Part of a small language model's weights.
Architecture: LayerNorm before each block, rotary positions, no biases in attention or MLP, untied embeddings.
Training: a variant of Adam for these matrices, 9156 steps.
MLP neurons of a small language model. Each row is named by its layer, matrix (up: input weights; down: output weights) and neuron, and shows model dimensions 576-767. Each number is 128 + 32 x the weight over its row's rms, rounded and kept within 0 to 255. Numbers have three digits each.
After each neuron's rows is what it responds to, as a language model described it from the Wikipedia text at the highest values.

L8.up3331:116085138129130138093062117098152107119145131213141115123138159087106101135179091116128075077181124161105152121159107153097109147115121208119103082067086170095100167138046146154169138147121086145111101125121100149109163133085109152166106137125133113180102169186125188135153165177100078181221123145090133122148076109144113109111122108149123094155083068123127096146162169077123138112147191144100192109094128171178115104080131104096159182167125161153126159173117115098142126130169095151140112116110165087101132133110106095103184094086146093102050097134112097148124102070127110085
L8.down3331:100130115114166123060112055141106139186139206172108111159151138068135090103138131105147103116131163106162145172218109064131114145145085132113101094152091145140126099142199116129147105126126196083099074079123149111164172133156146190088161065161091109129117148115102101113145144189114127122106122148057133122061162103109158147090155120105174131134194119144101134105138169113115137127112147070110098178130122151119115132061130110154143116150088150095066109058119093141079157094090115148070151092143172167132162118091073152106170208118173189089143076131097115151172117198145157129
Syllables inside personal names. Early word pieces of people's names, mostly Chinese and other Asian names in cast lists, results tables and biographies, such as Chow Kam-kong, Ng Hoi-ti, Lien Chan.

L9.up2577:139146030173122087157108110124154129103195110157187148095144198133101124174160058133136086104104101140155103151181144106176174099189105144137124147093211119110185095168168130073173152157095194133066188170152128166150129120193054172149097112163139165161173072125148138088192112094124150186128076106116115159142157098141080092151146073112168151168110107162132094101111131152175059154129167183126064141140097159145201068139161183110140118155127136126102136109161130112135113125111120086165123133126078108100073085118140109089114139149111102127129160148138152142117177088106097175
L9.down2577:103130100157121070149165146124121084164116134140130075112081133151122150159106151142150126151172154137130077153130143147114153098184170181163126146175157069138115161159134087117116187128135146125162114124106134112127138046127137097107122137107113073108095122111153206076087151114155085142150084107145113140149127103127087145151134130150151173119119141113142112118111075161123116114174117153139139153182133126163139114109126095091107129109168157178095139104140099137086138126098158104112152120079092107124175114106108079117135134105154144124134132118121119097131120060103145134
Preposition after participle. Prepositions "for", "to", "from" right after a verb or past participle, such as prepared for, recruited to, retrieved from; occasionally word-initial fragments.

L7.up2883:098156180175061139082123130196115109116091095096121134141228130150150153140135122120164126119133118082122078085145062126155142130191135086165116165102119082141199121139136116097093137142101142112160125062170102182094129117152100144146080052135149137109111116123159166132070099074138081201165151094129109088099134067115136084106216085134159092135100124128167171097097228127169158084123172158127105147056178090104130147166138117165122052158177102060132156146141129106126135117152082092155132142169112111160163131117158116131079144074137142125114142115133092136154120080137100084
L7.down2883:139128113114104113126083109149097117134149144117044117105140077146153172140140152134168121183225111137177091103255068110108147134179101147086169114155096122055126112193186115138138135168119114142186156106140111111164136115118120069144131101143103099127159115125133128162104101149168165103120106132105119173101139073146126152112139101155102219150126118093138149141113150124162126136199160099068116147101148070168151097147113086141123170130090144095152124129098153130149142167192111187179100102154118115109171120095136119125118104161060124160122105135049141049112080116131171108
Sentence-ending periods. Fires on the period closing a sentence, often fused with a word piece, quote or bracket, as in Luffa". or level. or Jakarta.".

L7.up1114:142093204152121085143118157128111074091154125141108164158133100108187152088104147181150102109112116063130160098125109163144148099167169178090165099062143161144108110115134176138113084149115148168102163083079069150107048103070117093141057144104107126148191120071135153106133112109114189168109184152123093129138128121088140151107152105110129107185089075122132131136140094146091115099136113108116097152096112139134159081192167132124185104093056193173178151138134158084136158151155094072107143151164080121081107099094151130101123152149094162164085131118092157129098105068125145154
L7.down1114:149094056098109137128115178165093144119105087104142152094158102137129109101124114178160119165133116164116080122166116160054098130183131086107052068113084117111118087166094069098124118098105147135104114139133148125094133065115100156163139139073133130116120159082141131174090097081159058141084131182131086149083179137099130139124155171114074191116077162108130107094055091083186113122087181130108097146170142093117104158153149125183117048105138177134083120161111125160109122146112162134093089098054130143124141091075101095100133125176129096126144091152140104059116146093079133120
Preposition "for" and "in". Mainly the token "for" (stood for, unique for, As for, even inside Forbidden, Forum, forests) and "In" opening sentences, plus other sentence-opening words like According.

L7.up708:124151197123138106095181192117121143067124139191155107100131089137180190147123102064129182107163147078116120113161116112149181170170055121134114097113112137087139098144163103156122147123154152125132155126132094123173121133116144137159132133133147119179160180085109102100155123075124122107233077106121142171182132102131158121117111123161133122135083127157109152124200126119139166157077156115124102141132164188155100109131142132054109125151098102134127116082159109181132129152144119153131098092035133121092139098094110160090129171142135130163119159170127074152118107121083123154
L7.down708:176169179109081111129144117124075122137128139152088106151139131111103130134086126132129139087148157099121071098137096106130094116066105105127111149116150101143148155101127119147187197119108132164079159160083179146109100070165138087078124147111114102092120094117159118167100109106139171126124153137111109132105139130099189117080129127132156175097147107141128108114121176098135100103181118096124120155130124115114144173138107184083107150109111147122145084196138117072143189116150123187140101125166122134124143139192137099151105121101094127128150141166158082074154138080072165111
Speech and reporting verbs. Reporting verbs right after a subject that introduce a that-clause, such as notes, recalled, claimed, cites, shows, explained, plus some line breaks before new sections.

L8.up2587:189107103146160189075177135139109099156146159078115171129160103178151141138082140105117045126099092129143181098123115154120151130121180197085079067127193173175121141120131123146124113112158154140150147135147117139140139059125094140099104095060130151135138143103129143089109170163139117115125100127149083163098157069081132089182233084175137118064072127143129061182077121127091151151105173158107114132169164136183148072085133076109154122091150176113139110188123139118144068140172140153137130191117099175103130094117179165091121088152191095110102104177120131115157157103138160084
L8.down2587:097179105120161109141077156094131130109121161108127119034126089125169138146101110109150129175142114119115116093189121094131127091133086151115109097124111116118091145164165066161171136142170112126133199131111129119156144079107156154122102123194131140167131160161164146144134102132067147106108146137127129117138076091113115179064109097139074245132183116102143150141119131108156122130129158057145105091149107135079128174192136156140133151117131107144145161120116126113156118148152080130160124127122147095105163165137133110171108058088069180084077146073095120103053116168100185112
Clause-joining conjunctions. Coordinating and, sometimes but, or, or semicolon, after a completed clause, often after a comma, starting the next clause in narratives and biographies.

L7.up32:170124101174104134054097135113138226152113147116103116190153122151113133078092183102188113107134101140115039122143150139132170120196133134072103128212132118089082112135067115132130141136071147135075130122092149214079128133140127087156060108091140126127065128145071174152175111123179047156084131138153116183113087108115177122186073152135113140103106131120180144133145128136160187139135150141075143165086144120175146138174106164118113124127173116126117136125143089119117161086120157084139081114126152142095088135111178146111127188147132186124078144100093119093093087147129180131
L7.down32:144131167110138104145139127091096112144121103123124159140105098107122141100116137131129127118192124187108167116168140092091132100132124124079156057161090186089137115116142143145148163126121153108098168156131128128112114089087171135108158119136114134122110143124099061193049144114103190101134202135182185143102092046101146121143101115058121122187113130148178099111087130088127175145134090117078156114096156108187145125163148064131176186140143097131199113129097106165130117095062109143162159096145126124161064144108107122118137095072152131165134123120069131112118133131113147156
Line breaks in structure. Newline tokens ending a list item, section heading (==See also==), or paragraph, just before the next "- " bullet or new block.

L8.up2309:104099123114124127113143126194115141116142161123117149112082126136154108097060079168136075136107060106132062150159087133160173126161163101127118127220103135106119166065130104085129170130110172146116107145106112145161140082114128216070092123145067150087181128083146114146176157146123120150106206102156158134153089108100136106066131119108146113149127178183111131164138168153124071137088111096119173106178092171124162109190074162170173091150092110153115090115075171198122109094145125129123088151144158152094103117144206193162132132155163151158113135119126076155194090128125157161
L8.down2309:126153091146085093149134099212129113127131135120085113125135139146088127108170138116078134122118148172103134167131159142173165125105074129104131042134161153121081110120060105144152122136153085147181142082079093128070141190079130167146117160170145152179137156186073126161100143200120165150147144140110123166119127164177155100107131129141103073132079152138046141111086124106054095103090131139166159115096149152130117146106128099154122135112166133178127166134156097078152122136166161165098176175196079161089090148119076116179125138103102134116134152122181146147146097153158164148
List coordinators and separators. Commas, "and", "or", and semicolons joining items in a list or pair of parallel nouns, e.g. "Alpha and Beta", "Brazil,", "Sun, Moon, and".

L9.up459:109165177157160094126092073114153138150112146129176128146121122073144114172080109097153119125110143113149087170094127120128191167163153133121119131151133082119129123103092107117151099103118083152113133077107128114128159168117108110142082074083083157095081116116175115128085060122148106145069127109094040086113119080089102148142144068155173114115077067180177142151094207081149084110170136142110172094132168122137131109143147120185102117156110135117071097126122125108145138133180125146145134135140134150124124179123117132137153139133188125093069139150143117118150074130106077178
L9.down459:174121109101161104067104157097129148187158160134070082122120167075097117117132101155162094103103106163183164183107123110122106167111117218094116100144125120110128152143105118165124126128164163140120205131097098150149126100108121122118135101146076112078134100164177136175127103112134165157151140076074133164106075099076058093113105089044154145076156167141166151101083153120080154128121186143087128075142122176098057150161151133090092129147070203128108123097172146082143076139136163165089107161106200120157136123059165146190100168169118149130139129112102178151118125144106117074
Sentence-ending tokens. End-of-sentence tokens in biographical and historical prose, usually a final word piece merged with the period (Leeds., Manus., artillery.), plus line breaks and season-year ranges like 2007–08.

L7.up1878:044085139170110142098093202110140161113089133167066115181146082130110113123117080087136103108168147125170168188154055163097083089082165181161077066112123170104149172115044144097147155170157160160106093115191189100126127114074101156167162122127099171178167167131124125086162133202141096150135145176139099136124096088103116116122133123125146108131130098141153122150152127052120164116164129180106113123111154205131198093122118118126131118119133136158120104182203104126132089152153071130157110127052178149133099129096147148123136094165132122146092094194124153121103080084085095118
L7.down1878:095074133196072075141122108136164142156140146148100137107162154074094113092131095127193084157126107185172131172196089104158130174126104154180068107116155151121090090133124087120184148187158120129121141105109137106133146115097118137112161087128096158156081194092089153146144148146120111153107113112150128096098095111107127101113115127095180108122158106083128109106092141137128156071125139129093158076128109151081142110116121098157211166149076170125088118109115130128117098103091167124092150101091156194137109123118153116101141148159174083088110133093100077103133103157085121096
East Asian name syllables. Word-piece syllables, often the vowel part after an initial consonant, in romanized Chinese, Korean or Japanese names (Ch-oi, W-ong, Se-o), often in cast lists; weaker on other broken-up words (T-yp-ology, Z-ee).

L8.up742:161109115142105159105182079175107163123146114169114125171161125114096176103139077105125141073118095121166093186117101096105098169099117132141154094123171110154167137092079147103118095104125120097182101133195145111112112112066097152154133079139138112172123100100100161139136148118135137177131117090154150099147176135105133017151128135152166136095122140163069092121123135096075139167069107132146126132159097147138140131146103126093135091151172114154145096142196070134071114159107110144127175140149091107167144094204147117105138198082125121165081159118112172092061174095159202134
L8.down742:112150102100164155141112171150186122096142119136118172088130149149116171108189073102127093098127096137128178071106183112150092190127129163112115099130127150130131132126085088147164126170127132080072113134087091170092090138132158147132135130154205097133095173082188081124203189112102137104164113147117095105122145166154116181127132150117195164113141095121159153119101128082100137107151116144070136131152138141152123161107143131128134107140140068112099107161112111060124178174139139121125143179071104172128155136094088103149083152126124123141142141156147118136108117090112149125
Early word fragments. Short word pieces (z, h, al, el, Sh) just after a word's first letter, mostly in split foreign names and rare words: S-z-czecin, S-h-abaab, h-al-flings.

L9.up2919:101117070137097160072063083158141131099085110150127134175133099175143120169134101148175153166116076106149085071134138083172092151142171100110138126167095127090122153129130161130091192146173115065068105115107103133110164172183084103115057127162165106101112095126084155052165185155112130094106120163107137101128120111115102094117152132178126112084145129125154088151071132107081095154113126107096151109140142142109132150136095119138148112138115118138109090186176120132161129144154158165109154115121107123091063110067188194080143105090074138166159130173111168164162149110152193123
L9.down2919:127103139120088105137115110149106143203125077146114169123047158147126144142146096150171142142136098145091087081121094113148119148128108073125120144082167111112118128088155050137089130153142140132155106101091123175102141127126156161128113142181075123112131139097032134083123135161163032083093101158139102186098160100141095138084090101172116095095137113104103080142134116169142107103164137053112082098107142125118128135142110154171102120174195210078135155106153100161126142120145102152170169079122105101084106083148142095126113175116079155174156125138116108117111204137161100118
Of in state titles. The word of inside titles of rulers and states, like King of Hungary, Kingdom of Prussia, Duke of Parma; also mid-word pieces of foreign names (Ew-art, Xin-wen) and country names like United States.

L9.up502:139092097174099184129134129113100121113139117125158121116077142127178111105132131127189143160055127101130111131151076137124130152110082101126090161188199123148085100097078065067154101130116112110140204137113144197111107122137126096162201151108125100148107173104144094115191162232123052116104148163107060101157115112102117072105108098143120148112132136085099119102079140076085153142146146092111162117108144163087164178152134125135132185119142131097137143134162068194152094108158159080125077165136136108129115085177161141150138129153127129132169138153112111155042135062106115157
L9.down502:166118139107110109117137146148126113097136156134180125175152154114103140126104135146124121117117116082136129140108203155128128128095151087109156104122206089103134116157114140116141144119091154149071135080174095156183151124091134103085097175107110065096086067166101091095113180060111158154120094156148126115095092124147118090197142145144126093161112169132100133165145145157114213093137112161120144103144082152128160122114135121143098183121157090111130079076120121158133155169141126124146173124103139132176127119150126092149134114071157137132151090178138142183129124184116127136
Early word-piece fragments. Short fragments at the start of words split into pieces, mainly the second consonant after a capital, as in S-n-apper, K-n-udsen, B-l-ue, S-h-aw, plus word-initial " Sh" and " he".

L8.up3161:153119140138090157180104140162185127084116106161137075115137152112173159216123062146125074094154108116095086180121063129168083089096149138059114214136080123142131142153145137061150062079107137107076141147126146101109177084154133140181156137151103109103222137157123136124083065153113132117087163108104115101112141100119063105099128107184114087128137086077072092139113141138107145117104126124148093142169189098089146121155166103132099158151076093185120100140170193131095139134149140098162108094167137156133128089136067167097123082157075119110093166141104118179162148161118084116
L8.down3161:125150124157114134141109169114128151086158128121092090117086106121097189128123074207104161100196127111110093075142129104113136192181161145121058153109164054129096092119104088145102224118127155149114195098108166124172112130129137098121175077109114108136117129119116103104128157177167143106069152189109185135047162136120144152084119136094078067105145103101108115137153133104107141153128098161141112139118170169140161120164123043105155119126135080161189159188058101078108114110170102110121134089141110142103138131089125121153128104119107136144137145082123098145147092146183098102
Mid-word fragment pieces. Second or inner pieces of words split into fragments, like M-ake, Mag-age-e, or-ange, cond-olences, plus " de" in names and table cell pipes.

L8.up2020:130095128189116111104108123094163137166169109107072145112152142156169159112157105141145102127077119139149098104172132042138116161112144158101182153146110068136126147158119130151106178181086087156173137114154129129119162157120119156204154128155182133187095077113154088061159177100131142125128140189112099118142228081094160118120156069134106123136135148137127078157124140168078112166165098057154126114138156094143126164158161118069134127089127102126100141154121101133170135127165148101141153129141159125077089087100172156108118132071133128148091168131113107122171164162122133160
L8.down2020:115110152148097164120161144112088099089148108085110103130116093189158124153157182085108178145120091142077096145151074173115143139141072127097102109106133109130081130134095152202121130117168150112114097160074041160097172184078113178148120115202154115152137163134183153078190184117134111091137124119153128111207103132147128102147161097159072150133085114128096194098157136112133142167098132118122103126069182143124120095104192160151149085149107167137149066118103105057104173084105073125137126130154100118117142174104126185120161193080088048116159100148102170162153091066134078114
Mid-surname subword pieces. Second word-piece tokens inside surnames after a first name, often in sports tables and cast lists, such as E-w-ing, B-az-elak, Mon-to-ya.

L7.up828:110151184131130120166052124106131157129163116149106125085154137122176098133122122091169169132121105116130139115103096075192062067173080130164137142126156140090112151122106142112090112068179129145098123163119110114157076112118031134127148152154167149147106146120133119115140114090150152152126097180089136113089137073128167139058157096131186135154147108114105077113145118198165192147081156108108084134130153145147116107111105134145122143131108157102077108093133186116126135111132119093124095109116152169150106118135138138132129079142100079151163144158092128130089121119142118129
L7.down828:180086126102149140094143161147205128154084139131145108168108082108115093102110151079113163168182102181122098143147086095117106093126067136148104132108112136101120123152164113137096100164129159163133124135118153172117175097138110140157112133139084126155135178112157103185156113085135123130107128144122154158083104080164152152184091139140129104138143125063132106079114160165141138145139119098174083124068130087148169140106100122134116191071102137143115146123132174107143102119198123132069155102160121194171163121159075137147129151098135147099086108137121121135158130154126127103
Word piece after capital letter. Second piece of a word split after its capital first letter, often in titles and names: M-ake, M-ade(ira), G-iving, NP-R, BB-B.

L8.up1139:151067195137096172095150144147124082075125086173087151150188133171131179110177161079087074078103151105210137076106024121146129150168097128107081136049166111118118158078146165111105111099166135112125152122124137086204126148116114100124145185100182134178088131120057111070131132218159154125176178107149096159134085125119125159115209144161179144108102171052188077105143150132138158184111132101114158174152167127133109122159116108162131108088099113186140140088197128080175126120121130103111093076028064114183133103123148165138085189150149070124128141113147106150149159134089084152
L8.down1139:110148103091187121186090144107115094118097106130137059124079094156096170075129182113140126110140152164199139130160133159142129115141143134127083169121127103151156102080145150100144081104078168128126129178123110115127153163110130127141110178086097128119190167161084175130119092190111166106118177123145154077172211158106125098130062184129115165167132140145079099092170119143174150085128102191126169075150109140122096149148136108087135109110185086166153112109132137114181090126126154178143119098099125138158108135109135146114145169180116123171158152075159111097173057121128123133
Reporting/content-introducing words. Words that introduce what a source says or shows, such as reporting verbs and linking prepositions: shows, mentions, suggests, claimed, account of, defined as.

L7.up3451:123117174121136154103110045162154161051141151109174144208165193139086116133075103162087174115114113096134113125058126108145114121169102113138098112133187146169129125115093146142129149145116129134137144115112062160153140118085100150140073127100152153120097140107092137074107075182161098111158164108152071091162097062090117141131133112222115114144173144098148125153092140113100182163113162153137068152100112157121102138151110049144131075114137071076145143142139136152130137144144110084125154204147129121104113164110125154048142160124132093190142069094124116216128145106135173061
L7.down3451:115083102154110054194168127096147133158102147127158082141161085156204153180157157108159030162127182140049086167124156122169211114143173108090194129153157089088167150134197133160134102133141083168127108133119193122110156124131165087119134136112078179107154119106105161121158142123101146174115123088158169123131126081133084135038124099106168128091134165133064132113142140127060092164146121084165145199100077115127137131142112179154122146109082074207137136097132132088158175142101088139120133152077114121143152115134134116131123145106104135087060168135085156068101120101112130114
Comma ending list items. Commas fused to the last word piece of an item in a list, especially the penultimate item before "and", e.g. (1987), gardens, Naxos,.

L8.up1416:111143093170155104155117175122104081101136074118148109129198162089161119139139155152100096133114134103192135121138108131160132129187157155146071168173119085109181099114145203167135101101104134154086171105055155151050040094139094155135112128133176163136142042167164116140172109101111163122107124068112162175134087104136111145111181128148166120110123188188174107142171148087173152159165156175155145138127072079106172135184199118175139147081112120127134094169190174149180094149114135101166197132118078172054114134110128090101136074104144156199150153119088132079108114157146132118
L8.down1416:157082101090198103145138179124114092115136125130136118167088154143153146137089108139137108169070171147149035131134146168112128145200139112167090116114077090154128073140091072125137107106119113153113160175112199139077146142110120106100087076162133150157133119194117109133125164146138078149171180047126153126074138145121120115131070130116111117083114156072089102128118093046082126170158166165118145121167101150152120090087087191167180145136127147087157183199117100176109077108139157123100122152140144136097187127081097086070126102148158132105142093085158126124106059149052062104
Word starts and for/ever/get. Mostly first word-pieces of multi-token words (be-aches, log-s, cl-ause, Ever-est, Camp-anian), plus mid-sentence "for", "ever", and "get".

L7.up3549:163113191204096080104131091093145098147111095190226075143186040135109125142118089150100142154138128181080127129144103104143063163126151141155132063139152146110107160146108128089135137157130122108141096164151136134159136157089084171189101156172098144108129167142097163098130109153090071181113114117139130064176128107170155067051138142115134104122157078170051130052215150154161208199122181110213123180119163145111123141121134101075115166109153122168181137180163057154101141132155122126169134089184141137110085124089092054139125183063123082104122094147132113113149136160097158102
L7.down3549:081141116122058186111127119056097098175137133092115156086076217072115126104158096101159153095115125101103099130104125096130052133132111147088062115131095130158181082097124135084190182144147065123138131060143148156141128079152116177106063134104096093082090124108145108125174128132109072111187060112158134128130173066134206139136144159102122147173115106165115071110106148147095117099087154107149132120148101161175131079109075100046163102114129099167104143148167090101157158113159176148121133143139133130102170107162131120113146126172162176083141160141140190124074139150213141117
Word-piece after short prefix. Second fragment of a word split after a short start like H, st, he, c or Zh, e.g. H-ew-gill, st-aying, c-ou-pled; also decimals in tables.

L9.up2757:070154080166135161111167134157101150064160177146079124196097153168068161083102117117175106097137139153144074172107135122139128129130104157137089133065122093171128119099117108141134167057124090206172078074126126152087105109093126148132058112083081078184085112135072171106147101127171113126107143102124162108141102076120093133116096088134129104108147044171130098108190170208099144133096146174145160095146157118139187121158148138104127105125126124141144115191128116110124186118132130130143150143113156146093129181108118199119143132130095140187129128119084172168115104079098085106
L9.down2757:121126156187138138086135087102162127127115133145177137151126093217111178159190118134153102134143097140088179150162184130056151144159088141153156140140121114089134119095089153113178179111076124098136117144138158126138103194141120168117113133148107116068137136151082152119072157129074114132155161133097087105109154163128124129127129134165140184126115150115100115088130110135088117113103134086095145145129112076108085098126122083111144098160119189129115149135097147115116145103070154157118099104117106129148171122106187101178142147119130160152108158136199115154090110094149141142
Coordinator after noun phrase. Fires on "and", "or" or a comma right after a noun phrase in a list or coordination, e.g. "skull, vertebral column, sternum", "base and middle", "one or two".

L8.up2484:090091131184109121098112145209157157077196172101131177116210108155185142121108095130201086168109100113143179088154062154176107106147102136121062193106132126106141116133105091113144093143040144113123110143111105149122093096092094138149107131115132094104080136070138103090097158124113022104084122149148104110158093130132177099145173145136131117086106150147146171054154159127183114118130177126106139125095152127169131134121157108137156129113216123065168129128150148081167139156131103197155140124106148142099115130103148114089056106152147115126119155171129151161060075137143096078
L8.down2484:167134071106145096195087076048125137143152128171109050097161125110103135116176160119178113151097127113140107111224112100110150202180174125112179094195142090107076148149164092164085190111166172117170138108089097161139144156101164117094147100188153142132114121083095163153115124113125138162115137095148135117134085118081121130091149120118170227166157101077117143104141111121160065107132143119067155192191110113112088086144094128170126145183162118160087151168105140081127154160080161107150136137106159125135148132162141148177192143150118148150178150141134141118152114129100145110
Sentence-final boundary before topic shift. Sentence-ending periods, often fused with a word's last piece or a year (195|4., 188|5.), and clause-joining but/However, in biographies, where a new sentence or person follows.

L8.up2691:127171119136135141068157137079143082114180148131173142153165119191117107129120145112179164125131061120180097123148120127205131116161140154086058136094121101160197136114139161109134119110027168131113124112094148165151129115112108123129078120119163124109120105099156145105106107084079181167112159115163093088138075108090116149086141114108098078142120137117064117141119186088162151169178119074109148126104158168085098135190172116138138112108149117120095158104135122125117132163115141150161068137159114152150083135184131139096139117140085153089166079095081127137071100106151192129
L8.down2691:184126128158074190154140164170156157167165186138154106084126101193079126117162127136122099165071107132131134161120115078166105102163102113140121105049096225065107161142110167113072135150137120090147137135149133102140132106077119187149140118102171130113129184109105068115131108096126185130133108143141121105104152122117122131145125167115167189104153168155111053128100165094127124161136112170072135143096145124153177076115118111168109177198090101088123104114160126142073121152133111086135167130189125128131068104044098134150106164145187068095074085107112112129153156137129082159
Measurement units and paragraph breaks. Unit tokens right after numbers, such as m in 41.3 m or 15,000 m² and km², plus word-initial m pieces (men, memorandum) and paragraph-ending line breaks.

L9.up1126:106117146120112142168127159143125121111133152139107148126125148189134106174107055139126085152127096133095109154124103186175175136107163150158045142134136118135095119122091112143120156190110176139107125106161169154136145170111147147125060130168121154204139153114152093119140179156145182153121155114149128095174167099134108103143165133115171144137082106110120158133096118094138152148097166116147153069101119105168077137107165117153150125131132063126151152176154129125079184183153080073134119183099094112146166118097205143137208089127128097100067140067140163112118126083080128127
L9.down1126:087120154145111178099141145191147118172097099161122153138143103104131095081174112112153070131131075122162122077167127118158082074153136128118102136183093116107151088165166167169120136118164125142167072128147113122092154149080158088074178044156210141158198150120112147173183159156148159164146134105125060133117122190127117049110126106091134199135154119153147171111075099134146108117115230127111087125125189085067109108095115203101136144126092142155106102139082163153115153131128121186124154218080089170108103131119100129130114156113087076160164139122071131108122085140184165118
Clause-linking conjunctions. Conjunctions or relative words that start a new clause after a completed clause, usually after a comma, such as and, which, but, with, thus, in narrative and historical prose.

L7.up3154:152109121105162150112130131147097149019128143126085141089145052134124077134073186112123112114162176132108157110089115075146153096120111084113178113165142110140129189111070133103109149075151120096105194115175128106099068084170146110140091150162113138065140101165088146084175136136140175109176110130106128128195109109091069071111167147162094098107174111132200117133103151123090089083089146155097138154076031067130134100115166187117124127114135176079119139198092173115130079144108068112121141133135100141048129149064164177113115088068087152140131184154099140117153156101126097095
L7.down3154:181145111105134104133090153104119157110178154173095116134121135091102146147192198114102151148163116114203125102177133153141093095159136122114100136137164147118130149107153142093114092126129145152030125093181089109054101162192139111124131138143119112096149147090106181116126065069143127160175145178126152084114132126104219155174094127148141132135091150066110106157100071126119091063143104159147130113120130133097180159123100166141158110129104103078099160155079126108150088200084138156108078117118100071152163076152181148159052166115162157122100116107129188055120095123160102133
Coordinating conjunction "and". Fires on "and" (sometimes "or", "but") joining clauses or verbs, often after a past participle or comma: was pulled up and dismantled, produced and directed.

L9.up2784:154138196148131179080104121125123122041139081176075103094117156183174158100135137136168116111145143121145160077153117172149139126124127169112105159094129154114126082093114142098165138197125135138143129111071141155138148114154075120175151164166099131138077163117061113100129086107098156065199173074162114117147156108097149175081217122106084148137124174112098103121123140095123103149118158062120140125129132160169120118123149133093154092097145133152200089138124117080150172134156037145149088107083159167144161083127140197166131098164145164115111142106103109122127082142172164173
L9.down2784:118130089141229136103070084128095171118102180144104070136121102139100163108127080121085091086104126126081104109168110110132153145112100143158128075126118102166104128148191178149152138097140156151127156143131190115158103251065087121121129089108098101097150113130159091157162149104144145131118113155153139142114185137157129119151100122103139255168091109112095103110101076084154137103138152111126120115124150143140131158106117162161110094160111148112116151104154174126158190114033096144099108080089106120099131108097151050183140119154104051124113116115129141075102130120084153138
Relational link before object. Prepositions or verb endings that finish a relational predicate just before its object noun phrase, e.g. due to, led to, resulted in, depicts, stem from.